Weights of a small transformer language model: no biases in attention or MLP.
MLP neurons of a small language model. Each row is named by its layer, matrix (down: output weights) and neuron, and shows model dimensions 32-127. Each number is 50 + 15 x the weight over its row's rms, rounded and kept within 0 to 99.
After each neuron's rows, "fires before" lists the tokens most often just after its 100 highest values on Wikipedia text that the model never trained on. A number after a token or word is its count.

L6.down14:28 39 53 66 69 60 55 40 46 29 25 57 52 52 67 66 42 65 56 18 50 33 68 39 36 53 49 66 19 48 55 45 27 74 31 55 31 48 37 55 42 52 36 78 50 59 50 39 72 54 63 60 30 31 35 54 48 38 41 36 29 53 73 38 25 49 41 55 53 63 34 66 73 40 53 42 54 31 32 45 67 55 48 58 48 69 63 48 48 50 39 46 35 38 66 53
fires before: "1" 27, "2" 19, "-" 9, "\n" 5, " –" 5, ":" 4

L9.down107:46 74 38 57 46 48 73 66 49 49 45 46 39 18 86 70 39 49 70 23 33 24 23 37 67 40 45 39 35 31 56 45 40 80 39 28 63 61 30 54 43 30 52 49 28 51 49 43 78 55 62 58 32 42 44 43 43 57 53 26 40 58 55 40 56 49 43 26 27 67 53 48 43 49 69 51 43 26 47 58 46 40 62 50 50 58 41 78 29 52 41 63 68 71 63 39
fires before: "2" 34, "1" 20, "9" 14, "0" 10, "3" 7

L6.down135:50 34 65 58 44 44 60 54 62 48 60 33 38 59 67 53 36 85 45 54 63 53 47 45 84 55 36 46 60 64 58 35 36 40 59 33 15 62 48 70 56 51 42 74 31 29 28 53 59 74 52 33 49 26 36 56 42 51 39 34 35 86 64 74 49 79 70 33 35 41 56 44 41 35 68 30 54 29 47 52 58 57 70 34 47 67 26 56 56 31 47 47 32 49 55 54
fires before: "," 39, "\n" 23, "s" 15, " " 12

L11.down390:40 47 88 39 64 55 51 54 38 77 22 57 42 52 39 52 38 68 50 53 60 55 66 77 42 37 31 52 70 59 46 64 30 44 55 49 31 83 61 48 45 65 44 52 45 83 61 45 56 65 47 52 63 19 25 52 92 42 44 50 28 53 59 48 67 58 42 45 52 48 49 39 15 40 42 44 74 61 55 57 40 55 49 57 58 48 23 87 41 50 19 43 31 59 58 55
fires before: "1" 21, "2" 15, "4" 13, "5" 11, "7" 9

L12.down249:54 50 30 72 32 63 31 30 61 49 33 43 55 47 78 37 64 43 50 43 53 54 10 51 61 29 66 38 65 63 45 42 60 09 50 49 66 35 71 50 47 36 52 61 53 72 44 42 54 20 11 73 81 59 62 35 89 67 52 41 42 47 45 69 50 44 72 41 67 67 20 52 61 66 68 41 32 54 48 72 72 62 41 52 60 45 61 62 46 53 66 56 50 59 22 61
fires before: ")" 36, ")," 8, "}" 7, "{" 6, " |" 4

L7.down150:62 29 62 47 44 45 51 58 27 40 24 72 24 81 55 66 64 36 60 55 65 37 60 34 41 67 35 47 58 38 99 65 74 94 43 33 31 42 65 29 45 44 61 63 27 43 35 49 61 37 43 51 47 68 45 53 75 64 41 55 56 73 26 50 45 58 58 37 73 55 36 57 41 29 52 49 40 81 36 68 60 56 22 84 69 43 70 59 60 18 49 40 61 42 35 44
fires before: "\n" 38, "==" 16, "s" 11, " and" 5

L11.down310:59 50 26 42 56 45 43 42 41 42 39 47 37 34 79 59 64 71 76 50 65 51 49 73 41 69 59 79 27 39 65 44 78 68 36 31 67 48 47 41 48 34 51 52 51 17 39 42 46 70 52 63 44 74 35 53 85 67 51 64 43 75 28 29 32 54 41 60 58 39 75 52 38 52 59 70 68 59 50 30 43 30 57 28 60 36 64 58 26 43 37 41 36 34 19 69
fires before: " of" 26, "." 13, " and" 9, " in" 8, "," 7, "s" 6

L10.down654:56 25 57 43 38 57 66 37 49 43 75 69 51 51 64 89 52 69 29 37 89 48 48 56 63 56 57 57 34 64 65 79 56 63 47 58 54 37 50 58 38 38 55 43 36 49 57 44 57 45 49 36 49 66 42 74 70 29 42 45 35 67 53 64 27 88 36 41 59 12 47 56 63 54 38 24 17 50 50 46 43 44 31 60 53 52 58 38 40 52 38 53 34 50 48 39
fires before: "0" 50, "1" 14, "-" 4

L8.down164:54 56 62 27 63 41 31 59 35 35 73 42 40 27 39 59 66 29 61 34 85 27 74 40 43 53 50 49 46 59 15 57 82 54 83 52 69 44 63 73 49 24 51 30 57 59 66 35 38 31 40 29 55 60 63 14 58 50 56 63 64 48 64 24 73 43 31 83 64 57 46 49 47 49 36 45 16 24 73 61 57 52 43 58 35 53 46 35 63 53 36 82 50 66 38 50
fires before: " |" 48, "0" 10, "3" 7, "5" 5, "4" 5

L6.down723:87 66 30 42 25 37 29 53 41 56 22 46 42 17 53 52 59 36 57 58 66 29 63 34 44 46 81 61 70 44 34 40 53 47 53 53 31 42 38 49 41 58 59 35 56 46 38 59 65 47 20 88 42 38 24 26 87 51 60 47 58 55 31 59 63 60 74 65 69 56 38 59 64 64 17 35 25 49 60 42 70 58 62 49 17 47 43 47 55 63 62 50 37 32 76 45
fires before: "9" 38, "0" 35

L10.down39:41 50 42 36 65 47 69 55 87 55 44 29 88 39 73 45 48 53 54 51 60 32 47 41 63 53 50 50 32 44 42 37 44 30 29 70 31 76 39 66 54 49 39 72 40 30 42 36 25 33 38 39 49 55 40 64 43 61 74 64 57 61 59 54 61 51 53 28 50 66 52 50 38 64 61 59 39 26 54 47 32 75 64 42 71 35 48 50 65 25 42 60 67 72 71 25
fires before: "\n" 31, "==" 19, " ==" 8, "9" 6, "---|---|---|---|" 4, " " 4

L10.down536:58 59 22 66 64 51 60 66 45 33 46 18 45 51 60 46 53 53 50 69 52 48 65 45 63 23 42 23 69 68 16 42 34 06 42 39 45 64 75 69 65 63 61 42 39 41 63 43 32 79 45 47 65 57 36 36 46 49 53 30 62 62 54 41 42 40 61 42 61 58 45 10 35 48 27 93 44 56 34 66 59 59 52 31 60 63 20 69 44 42 60 54 32 27 37 73
fires before: "4" 16, "3" 15, "9" 14, "0" 14, "1" 11, "5" 7

L12.down361:48 71 55 35 58 53 49 66 51 32 64 49 74 35 73 53 54 59 46 67 53 51 38 37 40 40 62 43 51 49 41 63 42 36 35 45 68 47 30 26 45 34 31 75 37 59 52 43 38 71 61 32 69 57 42 65 49 69 78 59 52 38 58 21 36 13 65 46 41 51 68 51 57 64 66 67 54 79 52 41 49 47 53 20 50 53 27 36 71 21 41 41 78 53 76 54
fires before: "\n" 77, "|" 14, "---|---|---|---|" 5

L12.down42:74 54 44 42 64 29 42 46 53 41 65 36 50 10 30 53 33 60 73 61 43 41 56 27 43 69 72 41 65 59 49 48 59 46 57 57 39 50 52 29 41 61 49 56 34 50 31 60 72 39 53 37 57 75 72 56 51 58 48 68 57 68 55 57 56 18 65 40 64 91 40 48 23 56 21 51 33 35 39 88 50 54 45 58 14 34 72 65 64 54 48 45 45 38 81 29
fires before: "4" 16, "5" 11, "1" 10, "9" 9, "7" 8, "3" 8

L8.down671:42 50 57 19 52 40 25 36 62 67 49 23 43 28 45 51 44 56 53 60 75 31 43 62 56 32 82 21 56 71 47 81 79 47 67 40 29 55 37 48 29 33 73 71 58 40 63 33 41 54 34 46 63 52 32 70 42 57 57 39 79 52 39 46 60 27 54 72 38 36 43 50 36 59 25 42 30 53 57 60 60 73 47 48 01 64 66 27 62 45 51 57 62 33 60 39
fires before: "\n" 29, "|" 20, " |" 9, "3" 5, "." 4, "E" 4

L7.down689:60 41 53 65 43 32 57 31 55 37 41 56 34 45 70 52 17 42 33 39 32 69 48 65 54 54 60 40 72 18 54 53 60 39 56 37 52 64 16 44 76 42 51 47 52 62 51 86 71 65 58 58 53 23 68 41 31 61 26 47 63 29 68 55 57 51 60 64 49 29 53 49 25 54 45 42 54 36 36 49 38 42 52 51 63 58 22 51 51 71 45 35 70 58 35 36
fires before: "2" 22, "0" 20, "9" 15, "1" 10, " /" 6, "4" 5

L8.down481:52 43 53 65 37 57 45 32 63 31 59 61 39 36 61 47 56 46 78 56 27 37 53 36 24 34 55 23 46 38 28 74 40 62 47 64 40 48 63 54 35 49 83 31 31 67 52 69 69 69 33 45 53 77 42 59 66 73 53 52 59 45 55 26 42 51 59 66 38 55 68 38 50 56 65 45 39 66 83 59 39 41 23 47 12 44 55 36 39 36 53 54 36 40 88 48
fires before: "0" 33, "9" 26

L12.down170:85 59 50 63 43 60 75 44 89 41 47 61 66 75 63 50 48 66 61 26 70 63 40 34 66 36 31 68 87 41 59 29 43 27 44 67 70 26 45 13 65 65 72 28 43 58 66 52 39 49 54 47 36 61 37 53 46 50 24 35 45 51 41 61 46 50 50 47 42 49 69 52 47 41 32 36 45 70 48 38 54 57 45 66 41 32 51 55 55 44 39 67 61 87 60 66
fires before: "1" 48, "2" 43, "0" 4

L8.down368:27 29 39 60 51 39 66 42 50 81 21 84 77 50 50 29 26 58 53 35 71 56 44 63 42 57 44 42 64 35 60 47 44 57 84 55 38 73 52 63 62 43 64 68 61 44 40 68 48 57 35 45 70 64 51 32 28 39 47 26 48 44 56 55 50 40 40 60 71 30 45 55 32 58 60 49 44 59 49 51 50 52 71 55 33 66 64 61 71 51 45 41 65 50 49 42
fires before: "1" 52, "0" 25, "2" 18

L9.down694:40 38 76 25 45 69 31 59 32 52 46 70 42 54 52 76 24 58 45 36 08 27 34 27 36 56 30 39 24 47 52 51 39 56 25 39 62 43 57 35 61 51 61 80 47 71 52 36 59 66 42 77 41 37 62 56 67 48 28 61 55 79 39 69 49 55 60 24 52 49 64 70 60 61 49 45 67 74 37 49 67 51 69 74 49 61 46 46 31 64 56 49 60 30 68 33
fires before: " |" 22, "." 17, "\n" 9, "°" 7, "″" 7, "–" 6

L7.down495:14 43 70 53 47 63 71 45 42 32 42 40 50 49 78 52 49 50 51 56 69 50 38 43 47 28 34 33 65 41 36 79 72 80 57 40 66 52 61 80 10 34 44 56 37 29 50 72 38 41 82 55 37 75 67 65 57 47 40 29 65 38 20 41 37 39 53 54 35 52 45 48 37 83 33 75 56 54 70 55 31 56 35 52 50 49 55 61 68 57 25 51 47 65 63 32
fires before: "1" 29, "2" 19, "0" 17, ":" 4

L11.down402:25 73 36 48 18 33 56 59 44 57 14 38 60 60 42 45 31 31 70 68 59 66 51 77 44 59 28 67 23 29 49 65 34 55 45 56 53 96 52 32 55 58 42 49 45 29 35 40 44 43 64 59 41 53 32 56 30 36 57 71 40 30 57 52 49 50 69 66 62 49 64 46 57 72 54 30 37 93 33 66 58 72 71 63 39 41 49 43 46 26 46 36 58 35 64 57
fires before: "0" 46, "." 7, ":" 7, " " 5

L10.down26:45 40 52 46 51 69 26 36 53 50 52 52 58 66 30 72 57 66 54 44 65 43 37 34 48 62 47 66 74 56 41 78 29 64 56 48 54 58 48 51 76 54 42 66 65 37 61 70 36 44 56 15 52 53 13 12 62 59 80 68 78 36 65 34 64 52 37 46 80 31 80 29 42 89 58 23 31 77 48 57 39 32 37 45 40 76 31 38 54 36 54 70 31 76 54 44
fires before: "1" 38, "2" 12, "9" 10, " been" 5

L10.down22:47 67 34 24 58 51 32 50 27 37 50 53 42 52 44 56 69 34 38 33 51 43 70 64 37 55 65 43 42 60 86 64 67 37 60 47 48 55 57 32 27 49 69 54 41 28 41 55 31 47 63 63 55 54 44 62 71 39 50 68 63 55 58 55 29 66 56 43 70 70 37 27 66 61 61 26 31 64 36 57 59 41 72 67 25 48 60 25 46 41 28 27 58 41 47 57
fires before: " |" 23, "0" 20, ":" 17, "1" 5

L9.down4:43 49 67 48 35 41 77 46 48 71 44 38 53 21 30 44 47 60 34 76 43 81 30 44 12 58 52 55 71 31 46 55 41 50 48 48 37 23 48 76 52 53 59 46 47 60 54 52 47 40 38 69 43 35 34 63 49 33 59 51 36 68 62 65 24 79 33 63 54 45 53 58 96 52 53 65 35 69 54 64 40 36 70 50 35 22 50 79 72 22 44 27 34 41 59 64
fires before: "1" 21, "0" 14, " of" 6, "2" 6, "ed" 5, " was" 4

L9.down652:52 63 61 54 52 51 51 76 81 54 51 46 24 61 38 55 57 66 51 62 46 70 63 42 60 71 22 22 48 81 50 66 54 12 44 68 47 60 54 64 53 34 24 36 46 48 63 44 64 64 43 83 43 65 26 80 53 52 62 34 29 47 51 32 31 43 48 53 53 47 55 61 56 55 43 36 34 68 50 48 36 64 47 48 39 45 59 58 37 13 68 49 47 47 42 54
fires before: "." 34, " |" 17, " of" 10, "th" 6

L7.down49:47 41 69 53 69 60 56 24 38 14 65 69 52 50 60 50 48 59 48 37 60 69 17 44 63 58 70 50 41 49 58 56 46 34 36 64 66 37 56 68 44 44 73 61 54 45 66 40 40 25 46 61 11 53 58 73 47 77 54 42 47 47 50 46 56 78 50 39 39 49 53 43 46 42 22 44 82 66 59 30 60 76 59 59 37 40 44 41 29 63 47 39 50 66 64 28
fires before: " |" 32, " km" 8, "," 6, "°" 6, " " 4, "^{" 4

L9.down211:56 34 47 45 51 56 47 53 50 65 38 70 35 61 38 44 57 59 49 54 49 22 35 62 65 28 38 44 62 42 63 55 55 37 46 40 62 30 25 40 65 57 42 48 40 60 56 49 70 23 38 43 49 35 67 34 50 64 48 53 58 63 68 66 28 38 56 39 62 46 63 52 58 49 51 45 39 61 33 65 81 39 47 32 47 40 20 74 51 57 57 33 34 25 70 91
fires before: " |" 34, ")" 9, "2" 6, "1" 6, " /" 6, "3" 5

L6.down689:52 62 65 46 54 66 45 72 66 55 25 38 78 59 37 46 47 50 45 63 50 86 42 51 54 65 56 54 60 38 26 60 35 52 34 71 49 50 30 30 61 60 34 35 51 33 39 59 33 77 65 30 67 39 55 66 31 49 39 34 26 33 88 44 40 37 69 74 61 37 49 36 41 31 66 74 36 51 48 48 80 34 44 40 62 79 32 54 81 24 22 65 37 36 56 55
fires before: "0" 21, "8" 13, "7" 10, "9" 10, "3" 8, "5" 7

L9.down386:42 53 49 57 32 56 86 76 51 37 44 79 64 65 53 49 30 67 58 66 48 40 41 65 68 33 41 39 39 72 39 59 53 59 45 67 33 84 41 74 70 46 56 55 56 56 75 53 66 49 41 45 74 52 42 26 61 54 73 58 54 56 75 45 48 34 35 51 34 41 60 34 39 54 21 48 27 49 46 53 41 35 52 55 27 34 50 53 23 27 38 54 13 47 68 63
fires before: "4" 17, "3" 14, "5" 12, "0" 12, "1" 10, "9" 9

L12.down704:43 72 48 60 30 33 60 58 63 29 44 49 50 58 56 48 38 49 41 74 46 32 49 46 75 61 38 52 42 56 45 54 17 34 58 69 53 55 52 48 66 74 28 77 36 45 57 43 67 46 27 42 47 61 51 33 93 41 48 44 59 60 69 28 70 51 61 71 65 48 55 31 40 57 52 36 56 68 46 52 73 66 32 19 48 28 35 43 60 34 59 46 41 56 62 51
fires before: "2" 16, "5" 15, "8" 15, "1" 14, "0" 8

L8.down699:34 59 49 86 46 57 60 29 61 53 65 49 64 53 55 35 52 53 36 49 69 46 15 45 40 44 34 69 52 55 49 69 55 61 44 67 61 46 26 62 43 22 56 20 59 50 64 44 50 28 51 23 47 61 23 22 64 65 41 11 97 34 27 41 32 53 73 37 48 56 30 61 57 55 49 49 56 70 53 27 44 47 40 52 59 50 38 77 80 43 20 38 67 61 57 67
fires before: "1" 43, "0" 30, "2" 25

L9.down483:79 53 53 53 43 27 49 50 50 60 48 64 61 37 35 33 70 72 66 78 48 45 46 63 40 34 45 31 55 19 73 35 22 55 46 39 33 43 73 59 21 51 53 49 46 32 64 35 48 43 29 63 52 40 55 43 73 75 71 50 30 57 51 43 22 63 65 47 38 59 50 45 56 40 99 57 61 51 52 53 48 51 48 30 59 45 61 35 50 56 63 43 57 25 63 58
fires before: " |" 63, "″" 7, "th" 5, ")" 5, " ==" 4

L9.down38:07 42 66 14 61 41 52 47 69 47 37 68 82 64 66 53 15 66 53 46 21 44 42 67 42 70 61 57 30 43 49 85 72 40 72 35 60 51 45 61 34 30 64 52 78 51 69 34 52 54 38 44 47 58 46 53 37 66 48 44 44 51 55 49 55 41 51 47 30 36 36 82 36 74 47 43 39 80 36 56 35 42 49 46 55 51 54 65 37 41 28 55 42 52 50 43
fires before: "2" 22, "3" 19, "4" 16, "1" 11, "5" 6

L9.down442:34 45 35 41 53 54 33 58 51 62 30 52 76 32 63 58 54 39 48 60 44 35 47 64 67 58 44 52 50 35 47 56 72 62 51 35 46 19 72 55 37 62 52 40 40 47 28 49 42 37 55 61 44 27 28 41 65 50 58 48 15 73 53 25 39 43 34 68 48 30 46 39 39 51 59 43 30 47 74 36 49 52 56 64 51 73 39 26 58 83 37 58 60 50 70 40
fires before: " |" 34, "3" 10, "2" 9, "." 9, ":" 7, "==" 5

L7.down155:51 46 84 64 42 36 47 55 63 58 43 37 30 25 44 75 54 61 51 67 33 64 28 27 57 46 57 19 85 54 28 65 57 62 32 31 37 54 53 35 46 64 47 41 47 23 41 59 67 60 18 50 62 55 53 43 60 57 84 65 56 44 69 39 64 48 46 37 52 40 80 53 28 39 51 31 01 56 37 71 61 55 62 60 52 68 73 50 50 45 64 24 52 42 55 42
fires before: "\n" 38, "|" 30, " " 19

L12.down288:46 36 39 41 34 78 47 66 29 53 75 57 55 53 67 57 57 52 45 71 58 28 36 40 43 29 35 71 49 44 59 67 41 48 46 63 62 61 55 77 53 85 51 84 62 45 31 40 33 43 42 46 45 28 34 35 42 32 30 64 78 27 56 70 26 26 39 68 64 28 50 41 21 66 40 32 60 54 47 72 35 43 40 48 41 39 24 29 14 50 34 35 65 30 58 62
fires before: "2" 17, "8" 10, "4" 9, "5" 9, "1" 9, "7" 8

L9.down699:40 41 41 34 30 47 66 46 68 66 41 53 43 56 44 59 62 39 56 41 64 29 44 59 51 77 51 53 60 73 25 51 67 85 67 28 28 52 54 57 44 67 45 69 50 38 52 47 29 43 53 69 51 53 38 56 33 56 50 49 30 30 62 43 35 71 31 84 59 65 51 62 77 54 53 40 17 50 38 35 33 49 32 37 38 63 75 45 73 41 46 50 61 62 58 58
fires before: " " 41, "0" 22, "2" 8, " —" 5, "." 5, "1" 4

L4.down505:46 52 60 70 38 60 46 85 41 28 54 66 46 44 62 53 35 60 76 71 46 29 57 69 35 43 42 42 50 58 66 46 55 18 59 15 56 48 55 47 38 55 48 52 36 99 61 33 45 61 32 61 52 50 37 47 58 61 44 51 31 37 55 55 35 48 44 74 27 29 59 50 64 61 30 45 29 66 61 50 30 30 31 64 77 40 35 44 50 65 14 68 66 48 53 66
fires before: "1" 28, "2" 23, "." 4

L8.down766:41 49 27 67 45 47 34 30 64 41 36 29 20 36 62 66 55 55 57 45 60 69 40 39 53 54 30 48 47 26 58 60 59 53 50 50 59 55 29 54 65 69 63 39 27 40 66 29 52 53 71 71 49 48 34 56 30 59 44 47 42 39 38 52 47 39 59 49 18 37 75 45 61 38 67 61 42 25 49 63 72 43 43 58 80 38 34 39 30 60 65 85 59 75 19 31
fires before: "0" 31, "9" 10, "4" 7, "8" 4, "1" 4

L11.down630:49 47 54 71 42 70 70 54 73 58 51 16 68 31 44 80 60 29 39 57 52 91 39 24 32 46 45 52 80 64 42 41 59 48 38 13 19 53 66 68 54 45 45 48 47 46 47 54 44 78 60 24 48 41 54 40 55 34 65 09 52 57 30 68 51 35 44 63 63 32 71 44 69 56 54 34 82 74 61 28 28 10 26 36 41 46 41 66 77 28 74 56 49 69 51 46
fires before: "1" 21, "2" 21, "0" 18, " " 13, " to" 7

L8.down232:48 71 41 44 56 60 25 32 56 38 56 54 68 35 78 38 45 52 52 40 36 35 49 45 55 56 31 43 35 66 54 51 70 26 67 35 37 52 56 20 25 70 67 46 38 44 54 63 54 38 69 71 47 27 26 46 54 78 54 20 55 32 72 46 48 36 59 09 55 53 59 71 37 30 47 69 38 63 42 41 35 58 63 32 53 31 44 64 50 70 50 49 55 51 73 22
fires before: "\n" 35, " |" 21, ";" 8, " " 7, "0" 6

L10.down748:47 78 35 41 63 63 46 47 60 59 29 59 66 36 22 74 50 17 79 64 45 51 55 46 45 51 32 49 52 61 53 67 49 48 69 83 49 58 90 32 62 59 46 31 34 47 44 54 28 67 67 36 65 52 48 31 56 49 37 34 56 40 43 51 42 49 62 68 42 57 29 37 45 21 43 63 37 63 34 50 65 65 51 52 49 59 53 67 77 54 25 38 75 38 48 57
fires before: "0" 37, "1" 13, " " 8, "9" 4

L11.down413:20 65 45 58 34 31 69 51 64 36 58 69 52 19 55 47 53 69 49 29 72 38 53 74 45 45 51 42 43 73 40 39 24 34 32 75 25 78 59 56 47 38 54 88 53 41 34 53 50 66 54 38 52 31 23 52 36 61 36 59 42 53 50 35 35 33 70 47 46 55 47 53 38 48 31 30 36 44 61 53 75 47 60 61 49 61 69 34 34 43 65 62 49 47 41 63
fires before: "2" 13, "5" 13, "8" 12, "0" 10, "4" 10, "6" 10

L7.down630:74 90 54 40 47 45 33 43 88 62 47 55 53 30 56 68 60 53 33 29 56 29 35 28 46 46 53 47 44 57 26 37 21 52 54 19 60 26 41 35 38 47 55 56 49 56 58 49 53 41 59 38 68 61 69 35 42 60 44 34 46 35 59 40 64 61 68 66 44 47 55 59 66 21 34 36 21 50 39 67 22 58 53 53 33 70 77 23 60 46 56 48 48 50 58 55
fires before: "|" 66, "0" 10, " |" 6, "|---|---|---|" 4

L8.down533:47 16 42 59 61 66 72 52 21 65 22 55 28 72 61 46 42 97 33 48 49 53 55 51 28 25 34 50 53 59 96 65 58 54 42 79 62 38 69 55 47 64 32 75 31 56 71 47 61 71 28 30 35 48 32 42 64 50 64 70 41 56 49 48 50 39 53 50 74 33 50 49 37 53 50 50 55 59 55 58 41 23 35 61 47 44 48 49 26 49 50 50 56 62 37 50
fires before: "\n" 68, "2" 4, "3" 4

L10.down432:44 63 61 49 57 31 62 44 33 60 35 52 72 51 34 56 46 48 20 44 58 85 52 61 77 69 55 56 38 26 42 60 45 55 64 39 59 37 32 62 49 49 31 30 51 79 71 22 44 66 57 48 26 54 22 44 59 36 61 36 49 62 45 35 27 49 45 56 82 45 32 40 51 47 83 29 40 68 34 18 40 43 67 50 50 63 42 56 53 25 51 71 58 86 48 38
fires before: " |" 25, ":" 19, "," 15, "\n" 11, "." 7

L11.down28:45 67 54 39 35 55 60 57 40 61 20 24 33 23 57 70 31 42 65 59 43 44 28 75 50 48 64 45 35 97 42 48 47 61 56 45 44 51 51 59 27 63 69 07 18 43 57 21 61 56 37 48 37 36 51 62 37 64 41 52 50 42 34 55 48 33 51 39 62 92 23 37 60 89 53 48 63 57 60 29 41 81 50 41 31 53 55 48 69 56 44 52 43 49 52 67
fires before: " |" 69, "." 7, "0" 4

L12.down202:62 36 48 46 36 50 35 56 47 63 50 56 44 16 56 37 40 63 49 32 74 48 45 62 75 44 55 39 49 40 64 43 45 82 68 45 52 56 39 63 71 31 26 66 28 51 15 51 37 74 67 49 22 74 60 45 41 45 28 65 59 39 57 59 41 28 81 55 74 44 74 69 65 46 55 54 38 63 49 75 62 39 36 53 49 49 51 68 46 67 36 57 71 65 62 21
fires before: "1" 68, "2" 24

L12.down304:78 67 42 37 48 54 72 31 39 51 42 74 25 68 28 47 56 73 61 65 59 58 43 58 52 32 52 44 48 54 51 18 62 26 58 57 38 30 58 01 43 38 53 40 54 16 43 63 43 68 70 65 44 58 56 29 43 58 85 41 58 40 27 27 67 53 62 38 62 46 48 58 54 36 59 32 55 45 50 31 37 44 28 43 53 69 72 65 46 42 67 65 50 47 84 35
fires before: " |" 40, ")" 17, " medal" 6

L10.down546:58 33 49 40 61 30 46 51 63 37 72 47 30 46 69 24 45 49 53 23 56 53 56 54 46 34 54 59 54 78 64 42 60 68 61 57 51 58 64 61 43 68 69 53 60 00 77 74 07 43 72 36 36 36 74 46 34 65 39 57 66 48 63 56 33 66 60 58 42 39 60 56 42 47 42 34 53 46 37 53 51 21 35 55 44 49 76 30 40 55 64 43 44 41 49 57
fires before: "0" 62, " ===" 5, " |" 5

L9.down182:53 54 41 62 37 35 59 64 30 46 52 68 38 55 50 56 60 37 46 46 76 16 33 46 37 37 42 52 48 35 64 20 60 72 61 58 35 57 45 66 59 44 48 48 86 52 45 59 29 52 45 35 36 56 34 51 71 70 66 56 62 56 27 33 08 60 53 75 26 42 61 44 41 44 26 38 51 28 68 54 46 35 46 40 61 53 45 65 74 74 38 65 58 51 66 47
fires before: "0" 56, "ing" 4

L8.down279:28 57 48 69 60 42 55 23 58 58 44 56 66 61 39 67 67 51 84 57 57 65 36 52 51 59 44 70 42 40 24 70 44 54 41 50 45 56 52 31 33 44 25 39 41 63 40 59 37 37 60 24 04 56 37 28 54 29 48 54 58 50 27 50 65 41 54 31 37 57 75 54 48 68 51 72 46 49 52 51 29 70 63 83 48 55 81 46 59 19 43 28 53 48 76 43
fires before: "1" 19, "2" 17, "er" 11, "0" 10, ")" 5, "Gls" 5

L8.down499:67 80 63 79 68 38 65 43 56 42 25 47 57 62 58 58 43 51 42 42 45 62 82 49 38 37 57 64 72 38 55 49 63 46 49 75 51 72 47 34 46 71 85 78 36 55 67 91 49 40 52 01 59 24 62 33 32 62 35 33 30 65 41 60 50 56 41 69 54 41 56 54 21 58 51 52 55 46 36 64 43 58 57 55 47 63 47 34 52 61 29 48 38 44 61 50
fires before: "4" 15, "0" 15, "5" 12, " " 9, "6" 8, "3" 8

L11.down266:41 39 52 64 45 40 48 54 50 44 83 62 56 55 24 47 52 64 50 41 45 57 37 35 28 42 46 46 45 46 44 37 50 45 93 81 39 58 42 21 70 56 63 66 50 49 21 49 64 68 19 68 63 48 44 17 78 62 79 50 51 30 63 43 34 79 41 71 55 47 67 37 54 64 30 39 53 53 40 66 48 42 63 37 18 37 67 43 77 65 53 51 41 48 57 32
fires before: "\n" 59, "|" 15, "9" 5

L11.down46:40 32 98 40 48 56 64 34 40 43 52 51 55 45 33 54 70 34 42 65 41 47 64 48 35 23 24 38 49 86 46 76 32 58 31 72 33 59 36 82 58 34 37 34 35 49 56 63 46 37 66 50 61 55 20 43 43 47 45 23 57 60 36 38 46 55 68 48 56 57 25 59 57 54 68 50 71 53 65 48 26 56 25 47 54 45 55 41 56 47 37 54 53 44 44 57
fires before: "9" 14, "0" 14, ":" 11, "1" 8, "4" 7, "3" 7

L11.down472:76 45 50 57 75 28 60 58 68 53 49 52 44 50 41 38 46 59 61 56 53 59 50 25 36 42 67 47 67 08 58 38 43 18 39 56 49 35 48 77 50 70 69 78 46 53 48 56 38 60 40 59 42 63 41 54 86 41 23 14 34 50 44 73 49 46 58 69 54 41 58 32 48 48 44 47 29 61 66 34 35 46 38 26 50 58 52 29 42 20 58 32 65 30 78 59
fires before: "7" 17, "6" 16, "9" 13, "8" 10, "5" 8, "." 6

L10.down190:28 66 72 37 22 42 69 71 69 37 68 57 44 79 17 56 34 47 77 62 43 24 36 38 19 53 58 49 57 69 43 40 87 53 43 45 36 65 45 64 45 32 54 38 49 47 52 29 51 63 55 49 30 40 61 48 37 55 47 62 61 48 47 31 37 55 31 30 67 29 49 46 54 40 73 50 53 74 45 30 51 69 50 60 49 29 70 70 46 33 67 54 93 53 57 44
fires before: "." 42, " |" 17, "″" 5, " " 5, " m" 4, "0" 4

L12.down731:55 50 47 71 51 63 51 57 69 39 57 57 60 33 43 63 49 44 78 28 62 45 50 66 62 51 57 43 50 67 45 73 65 45 48 57 12 68 13 16 58 93 51 71 41 17 74 50 42 55 38 54 50 45 25 50 06 64 29 53 51 44 85 35 53 88 66 49 34 36 46 39 57 50 68 58 41 53 60 42 47 59 31 40 44 73 71 70 64 52 57 39 40 49 45 64
fires before: "0" 23, "." 12, "5" 8, "1" 8, "4" 7, "3" 5